{"n_layer": 12, "n_kv_head": 4, "head_dim": 64, "d_mlp": 896, "norm_place": "pre", "parallel_block": false, "init_std_qkv": 0.0238, "init_std_up": 0.0238, "lr": 0.000498, "beta1": 0.9, "lr_head": 0.0115, "decay_fraction": 0.923, "decay_shape": "linear", "final_lr_fraction": 0.1, "dataset": "wikipedia_en"}
MLP neurons of a small language model. Each row is named by its layer, matrix (up: input weights) and neuron, and shows model dimensions 149-297. Each number is 500 + 40 x the weight over its row's rms, rounded and kept within 0 to 999. Numbers have three digits each.
A block is one neuron, or neurons of one layer that tend to fire together. After each block is what it responds to, as a language model described it from the Wikipedia text at the highest values.

L8.up344:467516544512478481505462487503495485577510565530496533494437393468531508476467553560526513531522492461427457554514507510437507442516517507514531536572528389481544565491537548497587536500490526542490525491456406582518473523500481514564454513504490531546518475449544509479474520471546526468475482477441510481499536566402476451470449455543470522479396508576528560549525578492499561529443461530521448543517517516470476505489512549479487510515472507433
L8.up602:444535470469479528490466530464424530500528537503490522535476456513454466512522524521473475504502534514502480547450485460449449480457507382482528487528514447469518513519483460557493524499501474547507497498550500540525546538537543450474479496479515521506521492604450433456462487512472468456536464473523485456467477456462519522449531505443536550544533460493483501478480568465529557531480484534532495492514531565487539475510496514560543542457536522494
L8.up668:513473490553560470494502496507529455594467529533494421488534494482485478542471487503448592519409459581499470495499492436538474448541500496448463451562516480462504435602548464492559429533485470493511519495536537600590550456445497498507523517518486440489538516538482502444508572458505480504494524480513506523485463503521426424497484500499464514469510530487493472546505561571509554509504419483572534434511560430513505538489458488529467549475521523531
L8.up791:423482503527565483560468485534521542552529526503529498473499505482525448543584512524506514514542566516455504514514511512466456458456448519471537477477511479486597519474551510480501579523479554493463567526483538566559489527558444538558511481515497479470476425501580509433477606485538612492527515519521525509533501493546456550530492502440494476523486545549441535494485523419508506494517549502442478503397519477471493503483408460472528519515560438440
Preposition "at" after roles. The preposition "at" (sometimes "to" or "on") after a job, study or action phrase, as in "professor of physiology at" or "debut there at"; weaker on mid-name word pieces like Soque-l, Darry-l.

L9.up244:511483580480489484455509432522537459525484492555431415590491469382498466482509516490588480544477513514455479560515472519484460531477498453509491492473555466455470538628494453517500496533510506500503607543513458454573466492539496512538480552464525497564500474596475547487572490490516520555504446475574508553507486508479513483505625547549552446453470484522455487525500460490505526502475579532411551445561491514541534489493521514556553497503517500470
Personal first names. Common English male first names (or their pieces) opening a person's full name, in credits, lists and sports text, e.g. John, Tom, Jim, William.

L9.up653:461543548551478517601523562414537517473408521550487504475526666492535473522519483588508471497499522468520422517463503492529461488491492442579499491484498470475495502498547466488568452569511522591581506545462456540530462477505490472544554555423461452493471481517507496505450511544507499461529557443504561540524514511555511484515481456524611517454476496492500539466558538519440506498435518433533430532485535555498497469501496488491499480479511493435
Preposition "in". The word "in", mostly the preposition before places, dates or groups (in the state, in 1954, In 1935), sometimes as a word-initial prefix (inventor, integrating).

L2.up119:491549547446464538473505506523442489464503484536455546552546494468517453502456530550512477500492441490520474503548484466520514495486611529496470536475514550506555460514514550490532520523494533495481459493492553540536472432517504527473495547468547526548470494569529520515498476541559540460517481470516440546464480517502506493490484481486569453534530563603559479549498520520545505558494495533522480474562494512530547498517535427501463453504440541448
L2.up130:519558480472490486529522530505505492459562463581488548558522543476526467472514478523501462504471444579466476518570492493547480509515456438484513616563526403475572545491516469402453544455489553580518510427485527512499470470528519453453486507605525547539480479457454466523521540491485501555468488458554533500489544533574492397512484528457508440479464523559539517539499459564484537478492479490504441466468513531530463443468414487470493438509497532429
L2.up149:483521535470468514495467577514477499569516554559457553545517560539519434429512470564502511491495565515452512523432570492508553531478524483495525580461511461476585478525554519445473521498393478490519463415524521478532494442493507525453547531479496541465489437494473461516445562534521551430456444455569525514465463501500554439516490486435585534493528408505596454477544499493479601469411536452517469448536483456524506479498417462488457523509535527531
L2.up155:493519571430521570503447490549501509583457480522465576506509514413450481436508506520430461548501511533529462465518493432497500531488550546474467542441457516500494435468525469504527569464516553532495542572472554514481489469473441460484544577480545548472523527546462486501532486481462432522495495561507507505536484418519468553522460490412554525435508454518508457525463591484506515531459426459504578459503500511493474516489570503536471485537459491478
L2.up173:501493479530496462513507507540539480526508502518523454584561518504476480519456444499560430480452407558472534512463472400510510512443517525495513510476416466479454545470517536467530507468478523466506510517545508505490526455518511517458541538467496571456538541561582507596555497515542582506526444531560497499505412427525469444557521517432559417508506495537567450538435514528510542461512395513452455472559527495612545454577519577481480504523460428536
L2.up245:528529497418523501521417410503483540491544490481540535496496535557524541520491555473534511514463417611503468483526466449505514494465517496563470538528532458500499527451513457461473505474518438558535482453518531512475567486516507446448510548505526469510612523514515523530557451488548555472529340477545477556405458497523629467470431519486515476553496476523481402510481472509526510479468397474478497484543499511599508479513537449494433476464481491582
L2.up268:461552497478443563462468488566438524507501384515494503504538460501515505482465468532496562590525532507588482513550507449545541499542550437471591591501530528548550454419488482506448566463443508543426547487536493530463498434489480570473487514475498540517464450522545589493549467513513511511459428503541439505452529474566556505508468423551543503508571525518484574479553493491503563476492491512480525541554485530489505512440515498461487459483534550498
L2.up295:563532502450468458513471466554464469458476482579456545477605566453526496489498517500497507452539474508522478514541507473513522521485549520547525507461560509537553514467595449526501484459364500523492436568497479527494518482459442540551535505474548505521526518535457479517516563507490458551433402537562538524497531501527564421525501511508574574372508472530530441501485567460546453520465556546492478470557499479556568480519520538476484470442515496549
L2.up533:484502539474482472541489475479472541525512487535467545513471491492519513480512447562552437450550445562529463522530451506558444501484511589472456537561460467482512554505539542498483565440512530488522442541477542553499532520410419480535505524473501529527455486496520506561447511505473499455507469489535476525485372521497445473471465527444527534560453506495545492488557529525566571572568503613516505368531490481520499454433445541442449484483510490498
L2.up668:534527500488577474491459486542423513538509547518421484487520504492496445503503483494491527525539557536506436525531518441563551526456536510519524622427515460482479490436576508490532568475498498506494458507486446525503477443476509517511439518425503520506522526590516539492577526541523513496459403550477462517482503463590545495491439477538547535501566545546555510452492543504545521450449476569481454515549513488551534505479522524488468494495523499507
L2.up678:498426514507400579444513510449552530509466473540526536537542579489515520504495483581471420471461529523494500523509493384532493510471466494510537581477553503445516534548447550484513541498424517478522477467484523519478516430463529508465554526486505532536562520498423511483557476534509533553476508452520444499547425571497506506492411509496523537514450562526516530494487449534488497505427516491485498400528507462534503475471439539547512517523447508449
L2.up705:510516524524521547538553512563509528556540528533462516474510559503503405442506493497496419548505488488449485497519518416490476529461546458451519554479495485453541442500403495451460435543494479473502558491489528549515476469492555490500549504428478554462581543490537516455550412537587529473482570520501494522538461481598495503469466504481536500458455469548525423511461463454522555449433496533516482436508476422537507505566495476491455504455521509438
L2.up719:507527518453562516533506435552417482530556489522448515481518523510544446468473553499513585511569384519491444555525444483444501508508566494468516502549450515511492471458588498498549526500504561491549454466518474544513517488421481444487542501459576524468521528561501535509592532521464511446510399484526543566489532479495491445538556539526509493529503521515458468483461508473417531508489521519535451502536491526608504499527602502551517509469470541532
L2.up725:516517474594467522472488518547472487609468469507505488516440479471498476488473507509530512522530491502503451526513470491528529542495574467451509566513463467499433542483535524495450541434502561533570491489497478525461503411518484474525517510479502528540504489544488530439504526549486525475478439541569523576491553549507537438436477506572485479537500544494481544527474493490513505467445419558473546541541524487507519501504438495495485467589434558404
L2.up757:513481500454471530455509527459501490497515454482539496536546576517521460585460482498499496519486446497540521505556525381450501510470419467480472483419449481509535493523465518547542520473515502462463494460576481524534425514500555499480530563466524514531472513491445463478480500487586561532445507541512457544534491503530567518519430477451559518497517470549491521516495497535556430502513498553500556533510506522561542524544546595532524510523470525564
L2.up802:478538514482506518458497528492563458519581544523543486449486552469473498437513425535538474472552452559451479542527520449519478524491594517457506556466481457481488502508491536536459504498532613439485431507442451489455524556476447492521524532538481547485498554497486450547501554468600507509484442588510505512519479475526514484504525464512567495469528560510551482526483494502621502537545463495486483509504524493525440439504511465462565457483546477486
Name continuation after initials. Token right after a capital letter or short name start in proper names, such as the period of initials (G. B., Jr.) or word pieces (H-ung-ary, C-row-ther).

L8.up5:473611498507445449534478430480435519477455475494484501501438449454498445548474452564535505499532503518514490517508515546501519472453570493548493504545513486496491482527487497461532476603454535479473581559546478536535555465546531541463547510516522438450515505610530488557593451486471462469514520541543474496462477501632554449521520484559508453520526477506515522519488517452441485507466540463419614501514467494594508475592577481447491472573476459514
L8.up265:474452502467486478494512455520506499520525531478516489517526500524426440497525499549520509515499496530487535548479522471533529485409555421480545485573503473473454561504463524500550486483529467422550498496490419591462454495529460430535480458483566527483500504500473465486599517460533468536470426480500511526488446453433526430511548414522542448458501479560515462456478485434494445517459496468388472452490501504560506501569525531481493476482552480441
L8.up588:515484537484482469507489476541489516456553494546521472461468527542476434494469513557531553486501505542530457512496524529482474469458511455536443530558439426475514498505484461515505459504442483498478586444505471559495530495568485545593604470492476488504482530518466454555544565503483509577411472532567480447472548510549520460521522428414534473533497438657439495433516503472551442484508541513481548599481505475543488455540568435540509493587506494453
L8.up887:493490505475407505524513428591487480476453469503540479448479450439417466455443486556554516572465512506553479540526440523556494503482580518536503503613494464423508494475518429503573522550405472570553467413498539568507544448520527575541492470516486523493427446553484506564557540489506411564421529539575439559535485569443527460510559526496530529525547528545442458552469517510473468572508535515450575432443508551535487513533475485543533511489476519390
Surname word-pieces. Middle or final word pieces inside people's surnames in credits, cast lists and tables, e.g. Den'g'el, Be'ck', Ke'pe's, Keith' M'illen.

L2.up1:495525597509528546500577500461468531521496455517523489491499492507425459521468498517493483474440468426522546523484485464458470466469489493507474475502493506512536468452479482581426483459477421509473589469474498507477492469456511491438524537521500521528533481481464477398514474398461551536508490478506475486478490498482513409496461455563477584520540443488503459484471519451554462518541516454499506529510521509487504477546454481549502518529555438471
L2.up51:372536491509529533421578423432503462456449491551521443489463480489531498473448520555549461456402511422507546523487510415516428493453493558432543501495497484466538494507496469576513485502518462536470558560517557540511479464503504533474558504456500526522445451502507537459566445508533490491484500480475534555529494531462506478553576465488478555500579519486511523486486457573401478513544500505498455485450503440522528445574511502582511500542444473497
L2.up69:422487441543499492513604534445529490526498503516558523476562471471573495465460536537516541497453487463471537526468488417534408462525537462493558578587535437545515457545574518541471506524441484597484455530486451575525518536513560458438495544541517518469491455525516513486446568498502452426529458515480497517508530537480548472523441491482515540486408509512492474478559493447513510476598516523500480476549537443482450446537456563476499495554555527510
L2.up105:484490554497484533534495473499524494479535453520537513524455514502455483524484535566540483578474501510479432506518514515555507474457493456487454517537532426488485499484496447527481469491462547499479522456509518521533476475570550530541516470553486468414497508518514490488498490496556398529449460575499514461547427437521493451366512530489488491462454500513492540503503621538485495496543525524511504467523496465549478511475446540543473476446508544535
L2.up116:484503532498481479510463430504544507483519479548541500468472528497476462430487541446476510408443514468482461521538489500491464522495515517472508555500462429558500431472467364406508435450505463507522613431541535544469509505492525521486471507455566466487453444555512452519552474498511462511501481505489531500483494461532478435559531388555549525489527514444459571480587477502475484452549518461495495493548479497562496465506520450463455430508489511482
L2.up196:427455482461436513539534443480461478482490511495515485533502544518496496502503520518527470516563497520481502544506507501557418507505530433458521509564507470527461439447515536482412550442528456490520505487516496601488550452495492489421492573539509559518506488601510471465504492561562453446500447440498544526551473465423498405451424523443485528543470480546386517495477485516397530567546448455485471496511479468566516471511521483550524446438464476477
L2.up227:477530577514534474482493548495470555452521496498456562499429474544463396505514546442558491516539442528498510502554442519468501489465520602569515433567461448544533458498423418534489509437487527539577608522454549519532547477540479513540541481461535549506479459523457471509558415459519478404494435510431470520477444554489487490473505544510497476532490470451484535499491526517454442555522571511493484450547510442544517514511433501531494463429479547473
L2.up235:459522586482436475423480475496486468466490465477481504476409440510500500413538529490553500582487545569412503541547520503492514561487562417512517491599486442497583487516454422484474454418466460565508502451509552510460496495540567539459471477566556434528523474550521575484526431501529493524520569484477495502532474507534566390507518468552467508486468557500452541487577525469471497482508477482450553471562487410487410475480538461492511474464474525429
L2.up262:380477479511489540503520383538465521543506475500482531487536505520482476472478569516513557503433482464460585535480396527539488478519525470449570517538485484490467518454471520469530585451533455524469508451472555588503564458479530514466545617498498493503525468514554564571430534473560506476462545470518381453506492510410558480501461521491564542588494507460472414500501501473522617519521467518522479498555535516459532453540502516578482524451529539482
L2.up443:471505481508475481538571514487534455434462540534464530510445478449462456489486534495547536508535506504536488508446469529446451406484469544476428484509463497461514477485437493521451483498602460573521527479491527476475462415478470483464539491554477456526483494555445488491535496490509476422566487532423503505496506536509423499380523548413492525487494532422452464482404539461576548539459579498515528516498512473543498464470488515511486505457447496389
L2.up619:501529455533521463568575522538510483554549495465465563449467478437542499457478573525491528553453441536515474536515458590524420444525466471568504463471446469437458508480482525475524479535508546480612478509510518586476482516487452485568519508536510519519494482556537541449436537442503499498489596494500551483427539501465506498475568526473489516569408526520463458524460490536482552574496517594457557470453497466477513423539466519473408562464446484514
L2.up634:505538620493579549513551495503480469564512488499561510525470456488496444450514513485459456523501402500472498557548429523436508446443518530571480440518501528473532476443461461566566487536553612496536575427416550499528531481486456497555503582512523519421437510487440521485504496430485502438488533507458527544496484528482490494526485504470563520538537471558452463512436491508434479527563560526474531448518530445536502530508467488495497501432380490524
L2.up656:456539600501503509535495459515499532531475511508457455475498483548438469472499475543557477440503514483496471532583450435478439393508518461480515558526458441519510522528500512464540547444428493513571473458468517548478533516504557453517516553508510500464453501498426532454476472482535435559500485539495523425551473493514485456533452423502531471483470485545445528516471487497525576497484565469530524508483472455417477477529415587500442500461371423390
L2.up724:465496588550460539472523495480548492560449515514578547488457487501497438526482492504565507481465510489483527492551481487499470461493486598561496504540525469519568470510526467518429532498495482482564469476411512529482509490498426550488560510517539490484437489543489432465526541464550399433482477531488518472517490456510480435460505542456526496470486483481425574515437489465430570513579481436512568537531560464474452526486503538467471482437503465403
L2.up806:509558546522542546451471560477547536514479538529446501478575473538534531542462424503516486476493495428536615516445495436485450500472488529464555519462469528485523518464441519509500564528483506515501472461448494565500503494545484508446514540426497504484486406486545511442528489437560523491524487485445547544485489462476581489512451430495566527479490542494472467503461501480439523595435448559508487486501509479496578471470547526481486476552483413469
L2.up879:432544547598474480467556431451491461560525487499495503515495553538466500440454499511599503524428492584496501553536444495534513479466510530521604525499490465471530534441392481509497482516513476465452542522512573533543475469549519432528523504461533511503496447454599525462523499479525460468505480460514496504504499479465506481511564521539527423463455554564435468531590451519412548498499510484500545477512527418520453498537541567547491535457467479412
Preposition at and similar. Mainly the word or word piece "at": locative prepositions like "held at the", "four years at Vermont", "died at the age", and "at" inside attended, attempts; less often "in" and "from".